config.yaml
n_layer: 8
d_model: 448
n_head: 14
n_kv_head: 14
head_dim: 32
d_mlp: 1792
vocab_size: 2048
activation: "tanh_gelu"
norm: "layernorm"
norm_place: "pre"
norm_eps: 1e-05
positions: "learned"
qk_norm: false
attn_scale: 0.177
bias: "all"
tie_embeddings: true
parallel_block: false
init: "normal"
init_std_qkv: 0.0206
init_std_o: 0.00515
init_std_up: 0.0206
init_std_down: 0.00515
optimizer: "adamw"
lr: 0.000858
beta1: 0.95
beta2: 0.95
weight_decay: 0.15
lr_head: 0.00519
grad_clip: 2.0
warmup_steps: 597
schedule: "wsd"
decay_fraction: 0.358
decay_shape: "sqrt"
final_lr_fraction: 0.02
batch_tokens: [65536, 131072, 262144]
seq_len: 512
doc_mask: true
train_tokens: 728000000
steps: 4739
dataset: "wikipedia_en"
MLP neurons of a small language model. Each row is named by its layer, matrix (up: input weights; down: output weights) and neuron, and shows model dimensions 32-223. Each number is 128 + 24 x the weight over its row's rms, rounded and kept within 0 to 255. Numbers have three digits each.
After each neuron's rows, "fires on" lists the tokens most often at its 100 highest values on Wikipedia text that the model never trained on. A number after a token or word is its count.

L2.up774:112128172109129115113102130096145130139159117083141161116104152156116122111082140149101106080174142133109157130120113144113149116124138098107134126175103131116133133180140113168139108173140105111137147095119148110135133123072141081115135118140109140088096147155125152118131137136133126103105092101071133181069139137112148091147165121111112088118177116102128157123158077129137147084164126130096153094146136137156139108088148142093093143117098134109085189136120124139131120132119121130148123122101137125069170132132132127105168144110135144168135132121124096136132070124083119146
L2.down774:133113129175102116123138141104119147128152126121129125135137165178113145192168099101118150130126122061122110108126127152137108180145150126108101151088149137170105131120160127118136150107126164137115122138167112182128156139133099106173148131177164139084124102104110106129189123113121125124106134100154162117153130118127125136148128134143122113146148114111150154099130147101083122126133110088180078139061116139141085148203115112135188174144156138132166177123128158144139122098125114091137099126135119126108133116183110130104119133128107140101113165156134093128099134126163128120
fires on: "er" 55, "ar" 12

L2.up1458:175134155141161079164158080123141103152170146119156146144144152136073115112112130120163131120166061101088118132119135117164117145126128077155149101107177133113137126158109138159153117110151149129114137138152147147160159135142170122112119094099116137113169160140166139123127104155117154090145116150107120064091136147128100153129157121122125140133131154142095099125112084105118128074127102170113113123123082146112119121133130132107120113144131158143116169132155143169138081142100134122131154105138153093107082172098150141118135129111149174130120159122104133126158108120157186153
L2.down1458:075071132131124144119119148131114127140160136127074147099131139096128109153071113098155139197180115156140105095090089087103108123134149152123110148095115128139096138134164146141149107123126146131146147113162119111133106106161122114097080159122121080163099106122127122136122179151115130104141090074144128135132120119143118105125144163105132094123110133113168140137131140128167165116117125110105147101124112109103173174101124144134127087144109114137159110142160106111132142176118127135125153100114111126192138120100145075118129109135137157097127131143138173138108128140129136099
fires on: "ic" 28, "fin" 14, "leg" 9, "a" 7, "ve" 5, "e" 5

L2.up732:091126086152109114144083113150114137130131127141139116094130127113140140104118108161118118170167166118120164126133128139142183107174127127148141139098174153123152117113105147111160144145133165183141160152122204093142109133197112160133141100144110134116137109091148135127141130141122138141103119121127108133124125120103070088100158114127147151167097107121117094150090123125136132137106125099137104097125109129142096132154122109157109087165144105159112147103152129126139078144093107138083136116111130159125170100124097117123121157110104116146117126113187109095152150108118156117
L2.down732:117102140140134112122142117127157121144122142125172134189124100111163147138163114119111107178108164112123165119163127106141127138154108076105110120114128098169112110106100126119114137135149077105162151117114127131118106135118123087107157116114132163126125147114130085177085128127133136117133138153140138153123143168137113162149123092161105155152140097135128183093148135159139149116119144141105131131109067133098099133117135122114106147140122121099109128172110130121075141140121158139135154152153076127102126175109152109087145132068154155134133147153109132130102150101097117114
fires on: "ive" 14, "ular" 12, "ed" 8, "able" 8, " different" 7, " small" 7

L2.up1036:155145104136164124131104091085106135168147168136141123138142139146105075156137108080119128104141127129148161129170110108116148149100162138140170102174143171098132122168142138151147148148134126132115118121112082143120085130145132069086165099104143119142138184134137072090121099182143117113137108117132131117142126147158198166116127097092142130132111147118119125108115112114144164119127122138138133117135134119141149127095131116115091134097138139098092158103097097128109091139100103081109093130161094160110124104117168123108128105079120160146124109107178126155171112128146138182
L2.down1036:141075116162099130113159119086111133171132111065134142148128184134139105129099127092150142109098148114146081089151108111156100134142116110127103147107122118155104149151145142131093141095123158134102113091127156150084135091155127148119087189150129127130133125143093158145117119130124115074131172101128121142120158142105080165083158156138114137141126116135137128112101102075079138126113157096127076128085135103110120130142143167174120125073141120135149134125160134142143077165128110102132153097111119158090108132144152131120108125150110108100133173153114150115147166098151119138
fires on: " |" 35, "port" 12, "c" 8, "all" 7, "y" 6

L2.up272:092126117113135123113119127069117116120117093089164102110120117120126076124129150120149124122111098128176098146150129140111129124152139153160157137153125131073128138154132152127131152158118130113138141126180154196105092160131126148143076075133101130101135139089119105152152145103129150107099127142115130137095121091103115162108132124110140156079116143115139118113157145090109133163101083095117114128138118125160121142180167137096118119106129185150145138128160149132135089141122142110152108071123138124131105125112070139166104126131130124201124146134126106108146095169086155128
L2.down272:096099124103116121156156117154129077096146145150145150155142134171134115131147123104164131107134123149102140139153128112083124145098121175151143130101155136133116161149091126120138152133143159148136137137098118158132146123147151126065126115088195115181102159127118111148149152110114129130157139118121178146144118133130156150121153118130142152148148162153138160117125184108083156144133120110122130125110149174151160151139120156120105125135157141167107120152151120153131099108112129096125094119100154131130108096127135133153108146171173127120124149149115138115075091115109148143
fires on: " g" 46, " gr" 21, " pro" 17, " pa" 7

L2.up1635:153138159096141100127139081091150127159143128128135142151131163134133142148133056113172120100105076106131113134192164110078172140153111111160122136072143140141176124111139142126130118117131141091112079114134137100108114168139155175150167136112125106134139125131084113112129127139123123162100117130154118153170126152080134128109138104133131143135117100122124098094108140131124114146133131108120089107096103107155114105152113125172137133143140122080133141078122129130130123094161108082136130107141131098161189155077127180111129145098080153100188139158114116113142100131148131166
L2.down1635:137145120157119109113114125117133146181132162147180117115114140145125090117112146127137118117129150144161146164136175119151107078106123076099106130166124115152128114126110125127151112152154138138110132054141110092156105126087099088128151138098067089088155143124143131137133155137139101128131130103139116183086172090165140100123113112141126092117129120119122118127143127087148106111141129156113130137166130126115112160069142134149159124131087172131123091161155135121157080122142144153140131141151174124119131111156097109079147113121141118151186128104103098120130180136137140152
fires on: "er" 20, "y" 14, "ic" 9, "ing" 6, "ling" 5, "st" 5

L2.up908:144156148137151119106128099136140121156203095102129165149126088140086110132137126111148113107135129152148121159164120130109150107141142146109102126111110124112134096137091120115126113079078178138123115117116146146139094159130127118141075154122105114130104135092113147097115128096084129154118124187142133153132152119102114114117163079090112130154132109120130137116089129092128098129118124122112115079110086110113146126112148157126118096102161144079148098140090133161097152144138134106120177083148119117123124144138126164166110144143128138145161110138131089160133053125104130164
L2.down908:152145090144123161140121120067119135133115136183131139144150132151092159128126152140104086127110108087106145138126117147129096095112146090173104205065131115174126155106171122113131138140175133153137124139121140140135135160145097103156119125140137139111100143134078143184141146117125137149086138121140158089128126127167137134104126129125121134139139187144163132120128159099136132168096113158114108148111105125098086103158153114125186149116132136131091147122123136141128127122143084103170124134086156124115129098101114133123146128096083141083140153108124133106099163114122112139
fires on: "t" 15, "ant" 10, "y" 8, "ic" 8, "ach" 7, "se" 7

L2.up34:101162166143119144058139134108151154129130152119105135133103111169146147119104106150123101104132115136120112143093150098127122149163148167125119118140132149096124126131164162138130207127125136096106161152102112124146129161135157089101118070086078113123134151114135159149107087136150134135102115140117205094167140109121160156122148139168135154105138119116102129155096123129108139171150133142130151111144143105139128139128149127126124099183110122118097125121118145132143108147112110113112126140121114154128146129151157130133111153142158129126088118071148068168143127110129127120
L2.down34:098134143116127131128135134146154105121121084148122127141136123062100123062127086144171170141118070134143162125161135103073116151182126119157124150106086131147095145154106112084163156173136131184156159121142115123118131155118137124136130134142149122131084147144152126144109117132106111084128115099119097144128102131088106134133141138112122143154109107150136152133137122124142126128168132139141128131147095160152132132131122154136148117113181115119091113114121119121163114137103165122100124115139120073134131153099112125149110087163128142130116139139153130100117117112130167143
fires on: " Center" 16, " America" 10, " Mont" 9, " Championship" 9, " University" 9, " World" 6

L2.up1218:129145130121151123136115155110144135149137089110110128130121137145126111095099110162154114116104146123142116148142169149159142089133125132127131150160148128133171099164156132146115136111149138149133166118188100087116075138116113137111117084094075154112116148106163137097120142171138146128077111140122141163123189114107133117121131121119157123121119124138108118161121134104145160132140084123089137153132126066120069117122117065116124117176137110136086113138109152139136113123139129099143134105128088107120129134137106144169148117143130151087107118089107096135111096126170147131
L2.down1218:093151168122094114150119138108171102131120142128108179157160169104150096135180137133121137091119164097156152126161157111135124102130088129141100100116100128157139104151103102102124135061117122125128169121126128083079141148124123126119149157173171174142177050096148149161102110125138132144129108179144139162135143135133130126090148102129157112113113119166119088098144166126106111164114131129131120152104102111107167111122140110126133110071143110131132116157141123148112132133112098132117104102137143154144157146137117140166118134158129096113147123103143099114136110146101153148
fires on: " Championship" 13, "ball" 12, " Cup" 11, " World" 10, " Country" 8, " match" 7

L2.up213:102146154155128167110108126084150149129161113113179112152130145154128154110165114098117111134070129166117119114164132145158128106130153107131130184083114124126147125098109123170150115100126122132126154140152153094109110159137105129153111135107112143132072114083172140120106117146108169149099102149173147083092141126134100090149111133179125149130137148142163142105123147106136138113169120128153122137184118109087106115134141148130078144155111112105090113115138166171138111126128122109120107122134100129134117134128142156190135124105143099112097121175168134158138160134112121140
L2.down213:068122139157162138107134115099143152167137137113120116173138139138150133164111100094152119141168136146201147163119105080155080056182106140100114155121093120124129102143140147101137150102085136118111120134152141159109118086140106124186126189131133113159140130088136113102131144107134159164141087143150090060129136150167097110104108104139137054123127153092124165098127119114179102076159150123125175112112124132105107122142123147176147135142142129077185106134124145127137124145130138115130141122134122108137132148159141132095078114131099125118102132135145117169119126156111137137
fires on: ":" 48, " with" 37, "tion" 5

L2.up402:129143145124170128165174119099094129105110132170118125176106136136115121139180133125130137131134129125130125125159153147183123122108146161114088149099148131127159142101127125135112125137120162150135107087113162136125105181115097129090132142127096172085145167127139163082099088141084115147127132154193132091050139127152115147101118156169154112180108117125116134108150067100131126146084129095137148125138133132086147086129093131138094163138113148129109129114174099176122139116132074132111139102145126149138112151090165103111094152128180151131157116107178102125128122157107137181
L2.down402:115108146133084125115124146060124094140122142139129111161147151084106119121094125143133130052097130087113146130175148090123130132124095114145139090138079093152172153138163131093097117154105097133176104110157167132114154085163095128165130137130165130123124098106127153118113084127147129141149149075184140108133122135120126117125126157143160119099112117138136158100120121110124100151131103114134158157181172096109125128114120126132124146132152132115127173128144134131160115160121154110132111149122160127092099128124139127083176105140083114143116112099109165154166094138182140145
fires on: "ur" 28, "da" 11, "est" 7, "na" 7, "de" 6, "th" 5

L2.up1519:139152090141141146145122134152127139160124106105053137121121100134132087105115125091163094099118093131136112115129143137144122166151125128085126161087117148066146091160150117172142153139121159145173153145139189132188125136156115134150140130146127079142126131147169122125100133169147160139127115109148126129158129128128150103118128108129145141122135078093151106149148129210107118139141143129129165143154112126127145161124099142129123108130106154123114126170129137094103144159131152154125100121128098163076115152090130131105131154159171130157120158133139115112152136098158118125
L2.down1519:155119144100100140126132123139161124137172128090084117140125137150102123101093135114130135100092099109115134137136073155138170141096086071107161154130123106139151145128102117152115096097146156144118081155151123120130091110110119146093168106157152078058153152140151120136105137095126107126111131105124146099113149129127152127148123157121104095121157132133111094097150089117140125114116109166112156086103138167121128129136094123157137109119152116152126174141134141149166098147153157144130150127129117118095127118161185123166148119135139142153134108169107150109132127148162126148
fires on: "," 28, " first" 18, " time" 7, " c" 6, " 12" 5, " 19" 5

L2.up1404:133132113155191194113149139187150146093147096129064132125108083130163110142128125098159112105121153131151112147143140075101119108126145156137088157085147152128133121118050120111144132131110132155150135142157159125103137138129123095109147119136135070113108160141142155115087106119108135154122145171140128143168147148159127161135122100107123111111108154128105142129096097092151122187125135154084133104136113140119161139111159150132116121110133139063140117126088119142100111161106128119140187065147079085094170117104131149147151103136115142160157107103105128138144101156136124155
L2.down1404:129120135104152127099137081134055118132083140116127115174128166142132097129150118125143160128165122101124088112109126124151119101148128137130113156101081139147174132122130110173111109070130152092137113102118077111143137137136142131133131126154176156102135140146129084142113125141149098145128126140126097138162151081144106139141154120137097115126132118120109109105101133156094134127159103144146133127128120148122153162121078131130126165099114179128152146144204144138113174090128103142093098106130102119131130133150125173113155143086143089102104123124128161119109109090098097113
fires on: "ch" 34, "," 29, "ish" 8, "son" 5, "tch" 4, "st" 4

L2.up806:088127097130098157091146093111108115133080093122103083152142107129170112111122125095164102113111081165149134123105164139156155146152140147121146113110097151070141101134080142115149132118114140138167134132128167127166152150163140115148072139085113160155109114135171165134188120128129146150093106131158117098147121128140129122138145124132133157142145107126143098126127142137132118160129116088150087103135143140096125119171111146124140152145126151111130113144154102146124134126120145155070105122093133113165124167117107107095116149138151160136128110168139122105163137111130124099
L2.down806:184106123106153137108107117142076100174166170117124133138110134137127096147087130140118139127112152150115113113156163098156145140101158123165160152181111100146150162186115123119055156164142133134132089174149105111103113113100166099175113122086135137117106134144129098148107112132095098166148173127092141138120155120090121091122095130156122137133073111128064133111147139116091124168121149159100192138141131133115151145124145129133163139123096119157153115102137173147139113132107168160099131163167122148137107111130167135122118063121174118135118145123144138097137110111150118148
fires on: "ning" 17, " work" 13, "th" 10, " second" 7, "king" 5

L2.up412:075138170110144153144100144121133147113104122111109150124124134151164164144115114129097113145157139100097141123129137162139144090141162157102074137134121114116133153095180123153183110135133125133126126116150107126146147120111113147123103111121101124129110158111151148108139177150090145125134108098078142145128137080108161111142111157150155121108119107131104133125134139145131138140133132147150124132131107112127129113105167104108143131199128141112088141142123109141120131139112135165139119126089076106136135159107084128161141186117125121096113133142102119148114141114126111090
L2.down412:106084114074148107165159145068130086106100124115120108131164163125129181153109112124152104145162126108157103159166093151150104156135095119126125135117149151156101130100118129152154135106115118137155122108168118115115161102116087135138149153123142124120171113129112145088096145097152164110077160156097168141142126151160139145118066107098159143138154178101140115123180131105183107154137102125109166158133105132147139128175110127092148130143188145122089157127152110112130132127106095120139105126105144140118098135167136168131146156090113104135179157158155107125119113134177075140
fires on: "ber" 25, "ad" 10, " Ber" 8, " Mar" 8, "s" 8, "er" 7

L2.up157:159130119141150110119141140083136119123136114124197141136136158149157105139113128142168121117124155149131132132078158082142118129192135078139146152163102114127152076149122153145127130089127142121140132115135161157133114129122118186122106119088124148124134137142114089126089096192128104139130113165136145138145135092127142144127118114156131184135112137119132138113145151154095160104126115106148139135126114095139056103119149133117080127159116171122166168134062101162117162124125121105116145140132055109120176135126151139111152152145114106160072123098159124110183058114100107139
L2.down157:098107153170099157128147123165055128158133084083133108074115155119108200112116167135099133140095102158109116103091142137136143141140149162153151127115134152155131191160140097134130131105122176108128108130110110169136116132121103163134118119158150108135171120141145161133163141134109093131150104076121119110158141141168115116146135113161131146162131152111142086125109128093119107138122127124115178134132159130110100124137140163124174114107106102107129150105085147132146164120120139101099117112134098130105126118107153101140105152115077113148106129125090118104135147097126133066
fires on: "ly" 40, "ally" 19, "et" 7, " contain" 7, "ized" 4

L2.up860:134139135137127137148086132131121117141086170147150124163118086153085176123141106128130123124093162167140137141182143153143147111120156105145142120151141132157156110124122167168136126153090159180134161139092140093149150145147130091094102143127113148116098133098150121118150086143123117122115104172146136116105142134133117110135133133132141121167111087143109083122124113102115164050107135125137113100117087150124110082098125092108089084142136153064055136123150111126130135141139102139085109103138121121110111109129127109162122126082132166139115121143188129149112128130113158170
L2.down860:125127061100095115114159102084135128125123124141113154159119151104131127150126094198135110116110124121127122127152112113142083078164119115144127171187109138120137152159202112143113137130142110089131110096168076111170158139147130119112158154064124131130135115159135116139132137085149157118115114142147137124126139148123109124143092129135132155146116135132142127158142113108094123168164102113090136142122091131127129122171119142138123163128112105120135108152125141134097167161137092101121141107141142126129155145152132127170104153159135090141113144159095103126141108148116098117
fires on: "ent" 21, "ed" 17, "al" 9, "ation" 7, "ition" 6, "able" 6

L2.up613:100131180136136133126142152099129116118114146138190061132126138163117149154134079125156126110091138162140115145128114119102150123123145115165140144109154129119140109114125130142145116149114108107103128121093134092119110127139117101121103099115115150125155116151109110090099133123095119115094114131131136107120112129129114147118128127125138124124138191140136139129081110149108125063134093153100124115163150143137113103106135076111126151129107159145089184132158129174129069144110085136134090111176143106105169123126116166122182126120140202151116142118166123150124138129119158122
L2.down613:105086096134165107131125148150144124141131130138129096152144114218125113073159115122125128136138128089083089129135126124105120156115105102121159104088128132104137125109200129131101150087140133122121117098124088111127137102152134124095123092127167161199130136161113109116092121074094162115130132154129145142139165081142136138113105123065120108153167126106137136105151127156121117100122118127113122121160117158112127137098151125138126134097119083151156134153136118158121115143167121135118099090117098114132133143122120105096162174154128111097173105138154128125096148115121154136
fires on: " of" 31, "ul" 19, "en" 14, "e" 5, "u" 5

L2.up131:121156140134118131157189177134187149136159140129131129090125109106101068067089116116094110180167115154161105151182127125173124101107118127117118129103099112116117118103100118165162150085138106132188153122150158106106128144100124135097123071132139141144107112138168139104160156131143147101105114162150138140142139088119132116101110118125158179150097149142145132128148149130123154084121123141099119149116096108082112145134154125123121124167097116110112109147136125183124062142134128123091140077107136141120152150103061110194162142142158090147122123137109114118117102103171150152
L2.down131:132160117138124146115106112125174102100119122140116094134128062105130100114157138116100149128162089160123125122125145162118130101100097120114170109113129139121138117078135079106116113123130145107137174124117142118134164145117121116134180097133120102117175156116120172099119165122178125121114122112122116074139121126101130167164089095155173128143131133120158122113112129128112113110143149113107122146177105181142067116129142113129132139129136125167115150137119130121119137110143138104060130128143125101110097109135085121138106109135129187163133103095154081143117138126128178145
fires on: " |" 45, "\n" 37, "|" 18

L2.up898:137130127171130101126125156085118160162112143140154096152151099151107116112122085142125124129133130167085134140135107150155140088140151158139116132152132140115126138068114172140143132124146134103124151154101141172089146091112148121108100120125103179102150142141142105101104119124151096110132133164121162087072161125142124139120125091118156122127141124144087111125149135120127145116074114060136149110098122110091113086104123114123129120163121160100095153121162152163091090205150136148128156131129175146112142165122185079086114125094071162120092083117138095134127116094091139107
L2.down898:117093154113127115121105143150144133109157114158144113098153104145140140114123110120140152145103146127132094127148093110135118139132101044095134105128135111140086138137144155112115089102164100145169137107127098148100089151096165135154131165098202151122112146130127129156124116147127133132091121096139113111145140164154117148111123122120101141130145131155183122103143133138132094128140115139129142139097064188095111148122125144137116093080136122151133123173160162146135112109115140109123051116146121163149142145187117119140110147089126105106129101149127183103102150139144133126
fires on: "or" 25, "al" 21, "an" 17, "and" 7, "ed" 5, "l" 5

L2.up1179:088138170144158186114134160129126128158185121164150104141159127110134103158132108136144074132154096168142149171139112135148122126104136123125134179128139151135136124105149144163112172101108120182128150174150143095161163142118166138119165112107138089159105131163100148141075150143154147101132152138143111128117133120126103119134094158141131154141110175140116138102120125142096124150158155143123108133100092118172098121126140123127130147159121152169105161112152170122110158161133130145092127105129115122073153117115102122097140143123079087122135119120139127106124134165125133059
L2.down1179:118046156090133127127117132134124130156119163165112075119149133121147109102152130151119142136125101115080128128161116174140117151135084160146089171130116137116102170134132090119107129141115158111129093133118152111107100075073148101107130144111134150125193103132136162132117170107119081151122117147101085121083162124176101131123153146142117158133093105135128091125112106134105092135140129144150133135140124130142172095147167136115125102105155128125119142134140127094141106084108152115118088103143135121165152161161096108079114096108105152107144143143117104129140141162105094136
fires on: " of" 21, "6" 13, "in" 9, "7" 9, "," 7

L2.up1521:185136149125154140134141121113147110140132118134076112115094140137062103120162116106118112116138087151110137145152110138138127096124129153149106109102114126108152127101142125138143113119103121153139148152148164136135120147156145156114103126124111103137146134148094169125085131188111152103104129136117136116127117083113132172111173130181143149082118146132112129146132125155113140140156104152110193157129124126093077120117135162120121102196137135123113149136125137138114090143139109077106109145122103167130127147086096145127135146178149183159166148078135109130112116156129104147
L2.down1521:129102146128147145137137114122114128140132057116141057153130100150133113164086141102108123127110106107136130156140151158110101143106075120159139142089119095086128120129157111092158119136136126155159137143132110128123055109123132145151108072151189089108150085109095110149095114120092117124149166141129175100112127141108108133098125131076104133138129161146118101115135116129109150137112134137114176166082158155142124124127144113112173127146142098129130149127091092148178129117140138143125134104135131124146123127103134107123106140127106127134136142139129123150106095131118152124
fires on: "ce" 49, "ver" 22, "cur" 6, " win" 5, " lo" 4

L2.up1739:098132145100161130122129134133107145131118105128118137149124129154120127119153113121115107105143117111158111119203121150123142166120155121157118103134142151105148157117132097150142091111178170173146167122102122133086115170138101170147098169073108139145120142135167106078101133144094143124185130132110185106104134156136121139134073135142136140107164150115101121098123112117138124069102128097124177134142159098066102112128122145082135187114159138100102158109124165183117082124116107123133115096131160177134139154162120101100149096134116164121127163134129124144147151099146083147
L2.down1739:161114154169107151107137111145129136144159171146175120123138131167096119066131090115130132103142148118085090113132105101143141102113097140147105139130130116153086087089114134131106148126150124152139128132142147119128081129119128124091122121159131131122142129148108168075153110136121108065127116108121122144122116129153113140111191097133099115129159105120151132126159060129133135165135143158167122095114139136151153115101114156175137170109094125107149116095184098097090133134136147100127117112157116128143145107116120094136144124152109097097124080095144131128108136134132154127
fires on: " con" 26, "tra" 17, "ci" 13, "al" 9, "or" 9, "ent" 5

L2.up138:078144165143184106124106159134116130144148138151119121130096121157162089152141100122135093130144097151149131170106121132130149119083175148109078168089153126136125101094110134147153117154123129155139155146193105133155141145131133141128117110146116087124145193163139133122144139132158105137163117110116136135131135128149108147113112116157135115150137143121141102127126088119094155101169136107101100160116130099117165117067168117123121131126146122107110176140125137146090116128137127134093099111122129169119171149144159139189124119147139109154136141135129125152148123131094049123
L2.down138:141097134147135109135113123116101155138119108130142143139143113129121130143130128106124131099149112113137107137155144127133137115099081163186093135079134106133138098161123116187175140103116155124162188089136130139121173155151183149104151121127096143145120123118152168121121117129178114121120165123165107093123136156095151131090133116131143109118083110141112113150091121133135108072133132123116137135097143109148129154136137091133097102115139137084124155103159121099152106114167109129135174114132069108160133154127181152087124092121183129126115097147162154138120140145108142088
fires on: "," 56, "ad" 14, "n" 13, "as" 6

L2.up771:160153125131127168119165131080130146158140133166120104104103087125122106096094129138135104137105089119145137132128066151140152100147140097123163067107095111120144113131124119120158147109104150139139151142113172105198115134160158115110167120144131119137154126157105099134127165103080139101096080115149167119132120121085107149167161111130140117143107124103117133129131111170082116163142116160096166096080087132168122131098140181107147112100100122147104195125127121130127147149134082150089114106147153128106112137091085134107149108135100115175142119107074114096134100162141139135
L2.down771:122125132099087115112111170128131130131100123115103113172143089115135140085158108084097129131121122111093145132120120136141126102126116130093109174122129108119077122138136155093115139113151173083085118108157070136092154120129129154132162130156111167085136123124103149142130094125104131137083129104091164177080140123130145153141164114117105148098143110154089107145137100123128154098106149143162113065120117136127156118142152128128126147147124109114172156136127090133124082116129191135125136140119114140109100125152090112079094150171118145143157143154124115140155107096127118167
fires on: " of" 22, "ough" 11, "[" 9, "in" 7, "ing" 5

L2.up1687:159140118137114087123128133115130146125142140076202131161103148128134126136111087136120143185094132124128116150161134113094151112131165115126133140158123123135131119178147108113139131127124133132139170095119089106121096118104138087146120148075122077103126106153125080114149160082111127116101132125121152120099128123115129158141119107113132113108131139116167122134103121141154159099164065108114119147163125112142108143091137125118147124128141130074144122095106154151113134115122104107136109126109115137095121122147102141163169119106111141169087117147158103133135127145107115108
L2.down1687:131131114140097088153142176139167124122119115127097135137131118094127125124126169182127132119124113144118135137112110144126112114153134171153129099100113136127131141136181116130155151178154143163151154145093127125140159099124115162140153148132142139074128151140108146132127098137106077147160150104115148141165141141134125138109113133093125139134156081136158085140079113094092105170133137091135163112155169132139109128195128130148132106115131169173133139100123133131128165128138139140112106115164135127126137126107124133138076132118109123109096134139116124141121125139148119125
fires on: "ly" 20, "ally" 18, "ed" 11, " Su" 7, " of" 6

L2.up588:126143126153118125088119131100133142144152125136162131139110121121147127115115153100165119146114138141093086136128186124156130114166154091165148147117122149117132132109146147136116145106143130109148209144139148083124085142157141119149128123083139129131141170141143133107098149145124185154155143182181143164081144100132157108116145125161115157113132139120139137147114147107127125116118109126132161139135105099106087132143115101123110110151104123140128129109142152161117117152123134062139083109072142160121105096128155162161100117091133103192097149151163121126142141153120082111
L2.down588:149139121105166138085115149096125112117091184154154066119139174171118111152115092116107139109153107145143136180109104147148164116128107128112156124091148160145104133105119109071136109158140138095114157132123112145094130108146154125152149138142107097119137165105083142082115115120129161142132081084152144074130118140141126142103112125104115106100100122124105101118104131110118127112127104117134100146143096149135128148133150141126126107110127118123168159142130099138144132151164153098107110147156140136096144145109153117115142097155108148142109150142157100153084128109088116128
fires on: " on" 13, ":" 12, " between" 11, " out" 10, " along" 10, " Party" 8

L2.up1517:176124130162150121162139139119134146142122181105118109076123141158139069103167138168137137148121123140100144145110116117134135105172146159118131140134094117122119152130062112115095125149143104149102141149111129139159110122115092108135130107099110118109119109134088120128064124184136137128127101150132143137126120099129124136126091141151143134117127077120119146133143101096128119175123113090158149133160105102144113114100139117177127147125114192086109117145096150133138109134143139117142124200122100149100112145145127116161125111154134127100111160148098146144149097195175109134
L2.down1517:121082126126133127138115106110129111147143164133145157138126155159164085143104115131148170163119144165109128128122120144108133159138112126173134137146108132146093110125142130143126138153119140119147153120138143112119112111096117139154163093118192160150137125158103134103119138102130106098159126086132141075173132152084109148127122143121125134097106144111111128107122134177123128118078118127126122142095148164122130200110108115073136103138143157116111130139132119125123095138125113125123142111078143157146069106135138105134147107145107155107072123129135206184113098143138144152
fires on: " Ho" 36, "H" 9, "ho" 8, "R" 8, "B" 7, "L" 5

L2.up737:141145111159118167134118154110184143155146116125085097145127103170145076119121136078119100085183095144145109146120167132138135181137158109114102157073142122138111090112110145141139125117137129137122150155139141130103123168116098127076119105149110094127146135165167139109094133168135148111136100115117120128100166164122102164132104098145143085118097158128135113126098102156159138144135125115069181122126142115098160130116140120135070152130105123108114145149134142149120089173103125146078103122141104114088128152145101137130134103143131131130111152131126124131149137117142121109
L2.down737:132150113115117101133148092134098118159148150121115112160127142092101069130101168098118136139133135101106149098136078116128162164127097103100103157141128106135159143098130091112159117106129132184183129144118145162160135115116130154086173105127125135147126179123164119121105149143174093134110121104163087069099144151114160160096095191086157115130131137147111111124156124127115107096101115070138140099117118121135143102150098083154087154143144088103135125127108149136109126129150124158128092089111125098100114100142137100134132135101137098160125131150125153185127137162121134130
fires on: "," 80, " |" 12

L2.up900:144148166124173119133172149104128166162137129107105150109134113130135112043086163112114096169175123177149136161161128136156163107098130113162118142135083128099098143129137154133147149108193130134200108116128147116151150127106141104068151102131127126116147112128144122120141148127119157109124068124120144160100138125136130151122120096077167118107116142159143137193183160171136145129124094140114100133116098148058139133067122094125123134138094143152131088161142096142091114128112116085122126129104164103121135130105097090124136138162145112165089090070132110135142129124114132109
L2.down900:123103160128118126163160108112167123115104094110121117168110113105103144092121117110132116125166136119095131130154151112131120085099149102128174138115116162128159108101137128101103131100088135093121120145105103112135127124095165137078101140111115106119175137157108120121161115111106097103139124132116082116126141150104106096130133138140170193123130101147108134116116122105115131112123155145078101144168157131152108121129132171095145133101117168115161141126083109138150102147120131154115124104102152130107124120099144158172126122148189168078173149158160082142146099172133159158
fires on: " |" 27, "\n" 23, " 19" 17, "-" 4, " 18" 4

L2.up1664:123141170162170105109129143106168105124108114133133114115113113170129157115164146144137110111170164150116145138083113182120142080105180192102102135089124123130136134102116138155112131130133115103115117112101163073122122136068133095088145146126113168141174145122118151105067127128073149116137111127144158155116144115120126113128122074164139111089128156129149129161127160168144128145147135104146128108133145110092128114102168137098121127123095169104088176116138077131112139150133113138111120149131124151097121111110090139132149115117072161112142103105164112157118109154116089090
L2.down1664:110117066096128094140138112112142111081147110152093114147135127125138105110158132113137095108155093150167115150078145115128110114122157086137113134178106110145112165128145106096081122116156129116154123165136153133181140140111131114071115125138160118152146153215121125076150126112144125140115117115140138105147115099114123150099133110120126158143146135124136102108100121133144135145120158128127131116136150112183109114117107112158145096116096109159140139126149106124164159113159144135144146136143140166108093091099094137138107073129122116124155064179155093176117145137078154145
fires on: "t" 63, "hen" 9, "h" 8, "l" 6, "w" 6

L2.up918:142133108138133131124151155108171137118134113113115157125122122120143082164183150121124119124177148104108131124139171144129127139136162126136128151122143115104131109112166160093140181123111113112092138151107096116163159142119155168154168107104127098128159133135150093111088129131149131114170132080138118142077144109137160128128102134123136091091137171119128111117157154192140111173075110142115132140134103125125124128182124142132134149126144145170159146102163143137138169131152142152120138121114119134100122129098104135104150126144092127128136135113100130113145162139118180091
L2.down918:129131135123112133152123104083134123129142171125125110135144136118151140131169102125081153103147130142098116087156101146105143151188096179177173156142149149132116123105155107094125084130162160166131113129109148149134137103133112154108160125139103091122138113128166130106122122072125122139143166149093116120134129103120135134133136175104130101127098147151172093081119133089120123137114111131097118144153109117149130129079154088152132102134117143115166137113104130132138124111145127147113120092135101147125121121097101163120136120114084120147160117107131113110119106147118108120
fires on: "," 53, " and" 39